From a checkpoint of a small transformer trained on Wikipedia: tied embeddings.
MLP neurons of a small language model. Each row is named by its layer, matrix (down: output weights) and neuron, and shows model dimensions 80-207. Each number is 128 + 24 x the weight over its row's rms, rounded and kept within 0 to 255. Numbers have three digits each.
A block is one neuron, or neurons of one layer that tend to fire together. After each block is what it responds to, as a language model described it from the Wikipedia text at the highest values.

L4.down768:117100141122144132106136071142109130161097116130150111139137153130125160115118158157133108178096135172168170168138163129147150124098108093156156111097138102127143126140140157136139117136119124135146116180128156185116145099163088141132116116148127112145094171135107108140072150134122110163115082126115131138103108183130127138113142097108117135180133154152131142099143133122109102143076
Description: P-syllable word fragments. Short word-piece fragments, mostly p-initial syllables like pa, po, p, that begin or continue a word: painted, Poker, top, Hapoel; also mu, ge as in Samuel, Angeles.

L4.down239:180109147144155151096114152170127145131132122120120124149139103099130148168140129126113145118089095104140155118111113159121068121150131140091160123149122095136067098168112121144113125080123111109114129127105118144113158138176134108120158094145141108144118125092136170120156118157129156114130144114175170107132162083143144144125104105160131098108181162131137133117100142113158120124131
Description: Phrase-ending tokens. Final token that closes a word or phrase: closing == of section headings (Early years==), plural -s (others, experts), closing quotes of titles.

L3.down56:147122148107164085125132079120104149212101120120104137065144151159126111152113146093116181129112119132161143136097129150095153178116134145153100142096161135127132156130151124108132125124143135132121183106129128125092109134126134123085148075141123141154171110150165123111149120152139124113129152104105118116153144124138115096075090082095101083141164142129125125146135124099154144137097
L3.down198:120081110119153092151095104105108127106153120103091095155135131190125094121105122167107140119106146147132156151122072130134157114106111121090100131158142097162134158127120147151128155122121135129098139104141148136098126125130109128143111095129140122125117149104111156092155175132114122132123136123125152112122098154101133144109105123117142082196145128145120133050078120127172149085118
L3.down288:133101087111138129083157085111126118140113123134094104159136128112138109146101121179101110131126149111115141174113150098101095128116140124161090135116162153194130150094147137183160115128112092109094119122093140112112096141157142136111128129102134126115162153129132158138125102157111142120125148118129160115158106110149126114103114179132110054083106135148173131122117149117142146101119
L3.down600:127094124162120100119143132159114123103108115101122164135149103111130105107118112135131153110054102147161149142136145126134155126144112144176103114164149139205146119100121149173120097109145090081140173092148155162161137182159095099109158132128150083077109102141137134142139102132061079140098157140140088122125156155144093155085160130120155131165152078116146125149136132140159160112145
L3.down613:124117100128080120143179138159127120134093123134068123097127174149133167124071110144109141109170103131114129134136118113105124138110163101152137129116114128191131102102161124121145095142113121104133152132130134085144073099152135133129101152123193144132155179107179156127154132101132138106143111153143094093169147099151140153112157114109134117124133160129137129108122105131116122080126
L3.down623:143103133133073128121129102132139114130100119151132142118139132120090139137111148135114134133120134125111143188124112101109136089120140145133120138126115185166101127074079128115157144137124136142127138131161119136132139138133154125127130113136129104131109176105115152172109147113124112134084127113146121090167114137151101099094083172101131137156072106122137140128106125255146109124082
L3.down748:114144118108146163095135069113150099121168118083186117129117150116134135120127130144121103089164154130159137130125117136169095121098122127121099118122109158069113132108192145113164130130120143161151129132097111100136187122163161111125103115130157125137105098146146143187138122112112125103134132152137110108139113109135150151152126086153121076112107158148115118118120125091135118108099
L3.down795:125090161051132119153164145160145154146113123144094123116130136157117143173134157115096131113171095143142128180131153150117131177139147120119116132123154146084133137107143145153108114170144133124129169132093152116135113114132159090100057108137157163142139157141119106155115169147098155129119118125124130125108099127168162109126086103105115123102168163099114122144138130092107140130079
Description: Section heading closers. Closing == or === markers that end Wikipedia section headings such as Early life, Career statistics and Reception; more weakly, a mid-word "c" piece, as in advanced or replaced.

L4.down448:144153114092200125140141107155145090141104132133130094105139087066130150133119107121132144171120138107148107133113107149152086117106146083183119115134133091117136130104154124146159153161128141146092107087132115161176108163140154137142126122143109131103152136137108136122116129077121147145120129166187092135112130131115124135120165107136174120093115154106158094114151157107117130133103
Description: Token after a noun phrase. Either an auxiliary or relative word right after a subject noun phrase (have, had, that, which), or a word-start fragment like g-, sp-, be- (sphincter, guns, space).

L2.down51:158104128136131118134122108131136108120128126136106137109139143145098080142130133141134100115105105122133108119138116079132110135131124165086147153146101154121143137136122132120095133151143136078115148142136121111142142156152118157125095140117096106131108071150117136116128124120099083179096078101123100113163144129128115135117159131116111093138175144139118114111176139144110165121166
L2.down73:132125109135136112092110146142142120118123127136172128107120163142125121162134124068115150155096159132123075107145121134139105124183143153144133125085175130157129091121132151136103139102159121162133120138100130104145139177136107130131076116137166137127106114140098128136126137129120133148120128122180095165153084148124169085087149175128116153154195131140146137119138136109167083131134
L2.down160:117115128131131105130129098124132145154138127137087122110124104120125109073120166135158119130124149136140151171150099119103113153122124113134134113132154110143165194153129164138161138110155123139102148164121108160137118106114107113085169090103122148136095096132113168086115140149130128119135080088166152142105097158136118153137099078098134119137158113115098166160117145137125126115126
L2.down177:139139136153147131086142139109158081156147114135113108182128162135136104124122118162112074140070155177130125085111131126183106132124127129117118141103155127164131101101156144131111069100124149124110137128068138126116164130158110112147126139110165086130161121153136128129150149151136135104124133111153111125133149112160120086120167144101106101109121148143140116168129110120128103107125
L2.down424:124116140122155190071123189117132134125095119126154096145122165137135106131134100125134101137091125148121115119105130196161120114112107111126141126089113156123108109132129127130102131139162149125122087127103132068140111144114132132106102098100111116159125167119117082160138127117140142129120174091144134091145162078153128177104155156101121116122148133098119125154167144091183117102140
L2.down683:148097117162133129120184115130108110131108121154126091185163160085132135104092126112092128174108131133171122122122129178179106095095146163163121124150122099173121117131111137157081110148141126111130074109122095137135147136146140116150141059125130113151125146106113131161129118188115143109128148148147166141153130136162110146131171144152150123118110142124142103135157145101145153120135
L2.down840:170148170088092130128137112108138108126117124102126076107138126092139163137147130148192105146130138122104115133120155133138134125117147158153142120135142135073147160108109142157144159134127101095085129156108112131138091126113162144102157113083085144130128070167142119117135154136095150086120118153176144110144095098111180092122155120140148124121138124117106128101104151096123140101109
L2.down847:142177128158128117190152161110132187131084129100123137132114127164123146154131162086133122126104129119109143120087121135134136172088112107161130123107158093147109131111114153109199143152108151121113098152135136124124102123136107142125124092134095129151142083172150100107125179093148159089147097143123151140080119130112102146138138115126131163131155130099101090122109129119119081101093
Description: Degree and manner adverbs. Adverb tokens that modify an adjective or verb, chiefly very and the -ly/-ally suffix ending a word (very successful, generally positive, actually minted), plus "not", "more", "most".

L4.down308:143138112172100106104136200127132133126119131158107153131116144127137138120105185138086134098113152139126134117123114126106135161093081103184131110140130146092132121118133156022171130163131121096104103140160142163081166136131134102102148133157141142108105148123132103116128162106131128140117143095114104130118111168120100092125120149118117093123108100145110067128185136138144168158093
Description: Number-initial tokens. The first piece of a number in running text or tables, such as 19 in 1993, $ before 10,000, day numbers in dates, and score digits.

L2.down3:119165101143096107127121151137123127122162126123135124137104121129131146123117128152105137130122089089105124132134118128125166116119187176098138137106130100110138115108144164110124122134156082138138133133131108132057166124123102104100123130138112161153156102151105140120140110152171173079136164098128140148131103167121112124101094157086158132084125152172108116126119150138149106127133
L2.down307:158107150114117135124081109133154143134113127143153144104104193110127129165172119136115122114183134136117091166110122101158127046108123134123154108128143151114117111120106102122159099134154128136101139125108098122087119121162117152135120160153142123106144139086102114147131119113110171072122171103164114133140150121139113146157084114143116124118167130143137128115101156156179119145132
L2.down363:137128107124123100144182103121062123166120129164107146149170162168135139120113132129134124143089086081136132137136121140127140143114140137126140109143149179158138177075130136161144108085119121200107138101129103126159153146118153119134097146118137132100173122124147135131126087090123131101097153122150152137132117131147132128155074101121150111126093121149135081105157157130092121078162
L2.down410:149107131123091097149114108154166124114112127115142109106111129103127167094127169145149141144101166084133118168121115089131149098111152156147121113146186106112139160118096187158161101094089132140128148148111163147153116134140090107148115077140124090144114128135100152119109118085145145189123120098132147157111101162130130108136103139114140081148134176149105151122101198111168132202155
L2.down516:116149147114130146111102131134193103128153113145085116171149098131141133102103127106111141101101110133189111100123133137160139134115117103125150117166118082106146147140133107103152143123178137120092087086109117118141186166131163113116072115129112126150127124161115105145155185112129167108130135142129168116153118109132100125123165152140123115133113116092157095143126144115097143080118
L2.down534:111125156169069086109133103103121120106098122093106132140139126152127129056164093143113116131101159114127140113117154096109160132135114158123116100156148154150133182114155141136155110127126162144120132147153138109062135136162124106079149123155133090163134135144125153102119133125115181088106061117111118111106092136140119110122137128099115107113155107146096120138118137116181137161121
L2.down712:124105082123108085132175130105128138146131135100124125095189129143133122115115129141111156135136137102146129171165134114121104125120123152133130138135159130175152078104154140140162128129114108160128155109127100092115110108147141113175087107120140110107107152114131182146106123129134132131124108142152106105143146123155090130134124176112116129120126147143159130099107184129120136109121
L2.down746:162091088129115100123180152093118128125124129100107099130155144111127136112062136126133124116141152103160140151171112124118129144140133135131130127120178135165145119089131148153119124128123102149112166127151130125134135113147171120157071114075166108114076150136130161138111120138139123151116125136115138114148125109166142138145108166135109092125132146157140107119122164114114146138160
Description: Comparatives, periods, and years. Chiefly "than" after more/less (more than 400, less than 20%), plus sentence-final periods and century digits of years after "in" (19|73).

L2.down303:134112124105155120118169112082094091125104132156173129101134129112121110106131113091119129099139130106109093106129128110147102123155139129140157126169142131104136104125134154189096118111159098122145164078154150098175134128143124151097131141144097180149073079150140110111139117136140107150135140142108132145110133136107091100132128159094138098086140160139115144139128130132119151133138
L2.down367:095104126119113196130148148081111118156143138131113130151124155148123109125160135174141149142100201094159147106151122137170140141097166143109138125124119150132125143154108094141095145121125101152126170155122098136098140098110133115129142128102134133151131141097156158138103120132098174146124151111120123160154118100151130093140108060123101143075143068113096135089118088111155137134152
L2.down392:116154116129172105137147133143097130125087127150150115120127118109118171162104160155119136151181144137102133126125112097163114079152142120165160125140149123139112092115147165112132145132117149141095153117115129121134101114135141140110135132128096110136108124084117093109107135122135175107133134173153150109127140169128148111139118096083143139135130115154116144081123193101118124118143
L2.down595:114120131103165149123149105147104098086164123179095131155170126118118133140127108148144151133190105129149170143125147130120086086125141086144135126130119148171127153108139133160137146113151090109082133070144154110166085139148145129122134109136129138107150102108146148107110120106107169098140166152128153125104107143118133095165134111054155131102161151103144120121120162093119116118145
L2.down604:100109113085125104145150128119078129103121122140131127159116140120129147112108108155104154116058119156136115166158131099110166108079161093155133157130117118168122118142176152116145144157120078128116149138141084149145105114118110131136147124096108109088142124153136139102104167100103093120124132156119116135101130135155137113118105140151154147169084163087140151130147132129177133143159
L2.down809:171171097143128118138084091147112107126128124131097146153147145111125180136161131097128116156164084106097118152106141094134103145118194139143150123090110141133094102108157123168141150146151110083095132159134093137172126146176140090112123115142104085080108141161106172124134150105088106143118176137147148151090125138147180118138109119144140136122098111097139170137112148108113149129135
L2.down813:125133144126146177096129097135156112109160125084136155149111108098132169128134150118087124125103144128147145121115132134141128156081121075169109129117140125129191133169146114157149160123140117082147132105124116117139161132129152148067119098116111194135160114128093111140112142120176106165110093130178121110134117166165101126095110131096089104117138120131151105136141177119129097132113
L2.down824:095111121112133150135130110149111127151122122186148139110138106132133161106142115149161118143149109123069137105134158126138160109150120111125157141105141134074132146148114123133171107133135114109147163133115107162135130101094145123119126145079127144140075127126137115156112157134164086141133136144137155095090095149104091134083099123116140208137117072115131107147108167103126137091110
Description: Have-verbs and g-starts. Forms of have (had, has, have, having) right after a subject such as Males had or It has been; also word-initial g/G pieces, often in tables (gained, Genes, GT300).

L3.down161:114122135151111107115150138146095146112134121117131108104155130092109137152101122139127181133164114127147139125149106133108107119140111135131104105123104114091125152147150164109149125128096098151148164116092097128116156119135091112180133120085165118157137167133149146080151116157165118149120118111119112106100107100129114109159073139095150137178079060168125128133115129095151160139115
L3.down301:138136089101147160131108081128165118098156144127167100147073108141131180119084150167095093101131158085116153144094149109135109095051112117107093131096115088141142134188134136145090135115098124120127114108136152146131150095111112124129101164135122148111159130122140055127165116136118104127122156127116134102120133132121098152100130112133155162132153127113173139124114146099139105136122
L3.down342:114135140141151127134136131170101137073102126192090120126136111107126132124098124163133154161143101138090136175138161138210123099132163118129136100116128138163118124119129157118108132111126140108093137112067119113147112094126117148155129133138110114179142142109109122100144151135147178133117138151154206129108109129122137125121141063083166124115106103125133119139132173112146126137161
L3.down634:129144108144147139120152106146108129109116111137110126131095156148133163106116127157213098148145111119107163155141171139145138157157131110114159123090142141119127136111099153142109099132132075128070142134102130123135165153094138122119118140119096114136116131102130131151125090122152139093138176121142128134150113113132139187145156126180144160170135174081147092095136153109157109123159
L3.down800:115114145157132107113145147111134111107095127142130124137122153106132159092108130148133119137091143143110127117131118150123108135092148133118098133173173101144152152090113113117170178084087122121118124088123098142117147192126120186148132115119111139101166152136134153125141145098099123157127137106120098168087162147136139098141104161101163155138055114124158118135117128096155148120155
L3.down836:121136103116134100119094127165135138110117142168138156137141163124126124136099095074125118139174135154146115105178159092089082170127180126087150117155146143076125137103099130101139163138134132118128135151135136128123157104179121112125126156131141165152143123152107144146133156129060103130146121113103100103149161132168160098137145152149111131087126105095128120109121112120114103148135
L3.down840:138098128128130131129082145128190132124114129131138151096110143098125096139111091114151118179080141139110100158141182091133090109127139148126132140076133131131114079116096135164102161125124116114144140182119101179119088112193141167124109155155139154134108165113102165106093132131126145150130081129117165121178104147143085115130122168100114111093164154122155155123135131104120115114102
L3.down875:118153141146133126169088165092134106141117122140181101126096164115132106132141125132128098140103103110149137093143140118154122176131099116144113110107139101087115115119163095101145124122133147157125075090115170163144163124128088113114110166131137174119155108175106130153099153126141170144141072097166126155150161136119159134137166165159120123145142136128136147128103102128115130130139
Description: Word-completing pieces, auxiliaries. Second word pieces completing a word started by a short piece, e.g. for-ce in forces, on-ce, not-able, inter-se-ction, plus auxiliaries have, has, had.

L3.down44:131152140123137104083148151129098147088160112129100110094153107124130139127107139160164124114144135158135089127132118120129159141144181084157097120117144130130117111157134145125136135115103157140159102139147096119109106154123149104118160119109105142125095090079140127139117086147145153096105088138149085153135137130122118121103151128124136139118121167161130085137127107104170160115194
L3.down92:109123144113144117124149079129072139162152140153117168141123128130134119134155128124066160130155139143128141097156127103110131163142162130143165094099119139118163130152123133124120119120152172126129144134130147152099175130101154146113140086129132183138103092159159100076123143157146102184128121110157138127105157138151126062166139132099092137129117123098153124150187129141117131140080
L3.down320:106087116127113089147118115149144111074099133154106147149154162179125115156117123114118085145180145150124112149109141109166117157080154122123097126148125122124103127141110106135145143163098114165107176098106144145146095094101146145154114183088151161101129155107134128112103119084125101138127094094121115154118088119155110134164092129114143128138095153133098167114143120123109110161126
L3.down452:160115172107160110115109123117083130132081112157183102137170155100123094107166183125140112125131168128131143093135152133149144129125131126181084147161167124127145122128153106127139127141112143114134108082113099169129084147157149117149146116157119107146056101172112107105112139088107136153134144109133137150117112131076160147158122110093121133154161126137145090121096120121077131135129
L3.down725:127101106153143120125093105156119155130074121154160174144150128142131136164155103116100138155169104090120142149113119105160174123154132144092154109118133111092156130116129179142099144130112121129098129132138099136134146127120151120145091157119153119126127168169120077130120147128112100140114122111177153116079102151121105165103107133128101143133177114182138114159111144125138142154101
L3.down794:121126139119102137119132144130132100174138128115181150143142193108127126115147096124153141126162097146145109115143158097129131139116149155144117126103146141128134152167129087102157160095098092104153102062096127142093104147171136139113100135119148094147159127165092153118119118126135107124124120090147124118100089132179130100120140113098109142145157143125120106122117175127137117179121
L3.down845:119154109132139136069131123137135168096141120138136136121126129141125177134145129113121159093123153097149116147126092134149116126142153152192110142155127091113156102116104124073132149114097071136105150172121169141087062113135149173070133104119141153067142164116135136122120121125123101114139144165120134182181129137132121123133087127163119194098119147129144165117107098104128135143163
L3.down846:122123155128120106149164096138048133101090136096131162158131173124123155126108174143116142107105130126153152114130102132151123121108081136154108147085133153164144120138175097138156162110116113143119185123076138111143146134110108136123127116135146135124121147128125136111152113155094104140126144094139136129080156142127111117115119069120106157108094096140165151137124137124123148139089
Description: Word-initial open syllables. Short opening word fragments that begin a longer word split into pieces, mostly pro-, so-, pa-, as in pro|duced, so|undtrack, Pa|kistan.

L2.down117:069101144078155099121128123194102158150155132113144112138078147123121142163137135105108159125161133119132095115135136117126114145152145122124110129144148138113090105131118115143143150133095125057109122175093140118170119137133109152141112111093139115145142147119109128122127129167108125109137122075147126144118134132179132104147115083083154081092124135093153124127148121105090199148134
L2.down135:120107090117095118105160117155127150140100140138075133126134145087132137120105101165128159079154101134123154139127140120125118146091132135070138142091083095174117133126129111133153134157099141111116135118128112143164139154127113144110103126094136084102079174089127156136140140171133101144119106091143122127146128145175140097101093138083109101171095126136143116124136154134151096083096
L2.down209:118142165178119127127133141145162171141130114136092090185159085119121102132137124105128142134131103137163145138160095167115101119162122131142137108110125137168133104167094091126166122131154153123146084098125132131129155145111125159124151140142076143148171139171134137155159115134142135127129132160153116124126124101086099111120097134138128108118133135112164093086111065121152156083098
L2.down233:169081099131113114113118127106169101119149105125077125095140098100108134152090103155108131155164090109144163113127119115170113140166146084122132137088107099104057135138122127140137151104159144113093101124095103148145150149150130152166110124131128059153129099099104109124109152121109122119110102154152107112151136128139131096184111147141150127105128120157113165113151121166124098103141
L2.down372:127120054115096094132132125114103107146151137099104131167125125138129140107112153132143127112139133113135147155155174080113109106130137150141123121121176144098140131104106160150115140137103130145082196133123150064128141126125120083112133153145147119131094116152117151125120113153154087166122111124124114123117137163187133107122117123090159077062166127151151108100121146118142154176150
L2.down422:151095144120139125128118125172158094141110141147140137149121136109119098147113160123094103142078167068142133107159131149128139126144154129114125126105115099116112182104112116158125147105116058090110145125122137146100101149158137139115145122125138140133135099148129159140091168150105135120145115198126117149171112122128146177087102157131081147149130105112135122130134131127119099067143
L2.down747:066105130093120120167173149115127113131126119114147126104088162133110149189131116145083172104127149106128099126142181078119122088115155128130105148166140111121117105106124150134139137135125128136132130123111134101187136134133120112132069138134178140146128136100080105109115144180121135153143121121137112111100135148150198124095099119119129120147145132095095137148134153093114170106149
L2.down892:126118155137142134150114090098112118195106135093111138173124156135126110100125147113098151104112123091129153126127153117114164145154150148113157138106165128102139152113093111147104148148136115107132143191123115133133147169135129108144136131109149100129113119156142141111146134118101136108138103110165131130114142134113091152098113141107083116141115102080090106115120100111090158105116
Description: Section heading closers. Closing == or === equals-sign markup that ends a wiki section heading, e.g. ==Demographics==, ===Plot===, == Players ==.

L3.down80:148136146136146126132142115121138144100115117134141109128140126078119135163137158135156162110170148182110114105143139142120133141143072131161175107163106139124109087097107145125133156099183097115145188106082166092138121110134126151102139142082149133160081109121144117131117138120147145127124148141124127137124131109111145131096100111094115115111085115147111149124122135104140114089152
L3.down307:136129144154122156117195100191135132160151128131108095124125128130121107144127098138137140123103155085123144163154154132110107063072142142130124106137085112139098164127133158119116152131129119086096101101117100114103149139161122114151114102116114108147150116117159116131121101196116104096141136172136168135104123144167153168072127111123139098120113130107134126126143169126187097152157
L3.down346:176119112152155155112125099105123123142146125135143127170092127133138130132145155143124138126133086113164138165115131157119122129101127142124147147091120136121129135146137141126149153174096114119096141105101088129098126119117122115127120139121129129082126137167135097151092168107115123142127178126102168133164143109127129141095118147125105128115082137097141129149112105128098131081090
L3.down431:127137135145187103146122152109097135113132147122129139141176097153130136107108105142096152107140141136178120094124103196143120118081095098153124121139117165141124161178130162122137123100131170105118116118131130106125128103114133152104158108103148164149122127110108089105110133132115113154133129143126126129127147082137116113151123128122128158163086121110159100184135140089115140127115
L3.down463:094166144109113122120085102164159152132130130082149090130138094119126096099123152138112092117167108121123079116091124098165117117114131127122104125108077148127134160113148126110142133098097092153109132159106142115144128151121176128126187152125139116166146111150074195172127128127138131122148088113113123170138119130151143164160129151077142145121129120115152094134121121137110097131146
L3.down503:138142166157120160094107160094134119132046121150137130104108126120134092123125108136118103125082112085108118128150157189135084085121134096139110105131119166056100127128125140137119096119113129148123104152132125095139133124140164162142133137161154124179116137132145135128140127113132072117131090092177111090143115102143112121136149115084153123070143181102135130127121150128163071119168
L3.down508:162178158127110154112113168109129137108116135185145126101105116159128152142088123140109095127166092059128157136160132133193120115140119120120122117111126111161141093132147132143110102129130109153116131140130086130166134128105140099134142095143149099118152112152117129147122148116102089121120144178130136093097110121124123119111086113105169174122158148119110103128114154104145166115156
L3.down679:131146124153138100089097148144145143143116123130068133134110135132132109132145087109118126078130145148084177099086143147104128124140137116160143139136097115122130135111152108114084152167152163131148157152069095093096107126108151122088109138098100169128103138161095063149154103114140137100136137128107111102132134152175182137090138127109131106080140164134119127144143151116179129102112
Description: Adverb ending "-ly". The "ly"/"ally" piece ending words, mostly adverbs (formally, previously, reportedly, Early in headings), also in Olympics; plus adverbs like also, later, been.

L2.down60:115106101164133176137154145072085100128180130156098104136077126123125114126107085116158149142078151156121127069128084128115130069097121170162169140148119109112124118154125144083087105095122126144157121139163109144068120133136108117130156147097138106104140131124128149140118099120146156138136164190149116141119090125135163138120141158114107086159104080163122132125138103108083094136151
L2.down115:192114151135101182091093137153078129149117147180154151094102127131143132148103120135144121133126104158174114160126152121134124108076096121120136134130125122126136150126132109187133127157114122175153132133128158134145112082106138134098086152118129136140168150108142097121159113150121109141152145114114156106123117067123141099142115103110130134176134102105170097101156159094131153135149
L2.down162:071127112129146092143153121124095118137140128140127086145161179136128141133125142155106153093121119140167127113144103135101126079094180144145128147153100168190111089150179155144079183108118107141149110140137135095137152110149148146146088123126179094151101109098166124143126130179139138106130114122124129082111131133167132115091124168115124136117157138136167139116113155114163102153143
L2.down176:118131138142123146090088133187160176106135128133168153130086153144121124120137087124125123113138132143164133137157154153145140108122084130146153123137141070144123099121144153124147144067093137070115107135103137109123128110135129099109159102131146118142174134164106137137101167102121127102137149169126190139109097144126107112149160067113120123117113100106137117135145091102131140109140
L2.down464:101113119153122110148147200109106170135131127116141098130118187149126089131120107112179150161154108146143144155132115114130148098141100136173136113146122140133108180102131195152124168092103167131149125144097149129129158059153142108160088128119113108131157128168127141103112140132134122092135174085116173136113117128133099118119106124111118114115129128138121147088132153105142111078088
L2.down517:148149095128072099155158161136108129150049127145146122141146130171128167137169101096147141126150135143148144135131124099107120127086147123138113139100102120144115103153200129148147138107112133197122135114142137127141132127121133091120121109153116163138185129106113089133132127130148107136139169135108112103076155138144142176141129091113141124110134145143123150101120130127155142143161
L2.down632:117093140108148124115173135127103123132123122112144155152155206118128103113121162094124151111134128122143119161074176155113146112108106101106117135131156122105115110131142100139043129140088150105099156164159147109100149076127089099101063164167077111152158159145116137124094125103133069120121144147131149110090122128168138107144153121116112116127132133148130117067120126094131146133126
L2.down827:095116116098099105141108146141114128170116126111144125148128186162130138136129135133085118107123064168145143151077125096093158104126134100170121138144126175134101091123153116137099152126121133160120104161099135093143135076156105144156114159165121096169138134134101093114134134127171123097137169134094149120069105159168125109106122091132129138125147133151123114156137127108148145142158
Description: Pa- word-start fragments. Mainly the piece "pa"/"Pa" opening a longer word (paying, pastor, palace, paint, Pacific), plus short function words such as an, or, up, under, so.

L4.down222:136123123146129124118185137130181132157134131091125130152170089094128125107121129134101127071149135117155152103095117138147095107072133106142136136156108164148127118144145127137171157119157147128115141079109155113135146125125106118123126104101147150114169068137135152120106149133125095147144131094137177130134118139106136132160146116135128133128139143092167128134121144128129111151088
Description: Measures, directions, and adverbs. Unit words after numbers (years, mi, long, people), compass directions in route descriptions (north, westbound), and adverbs like just, only, also.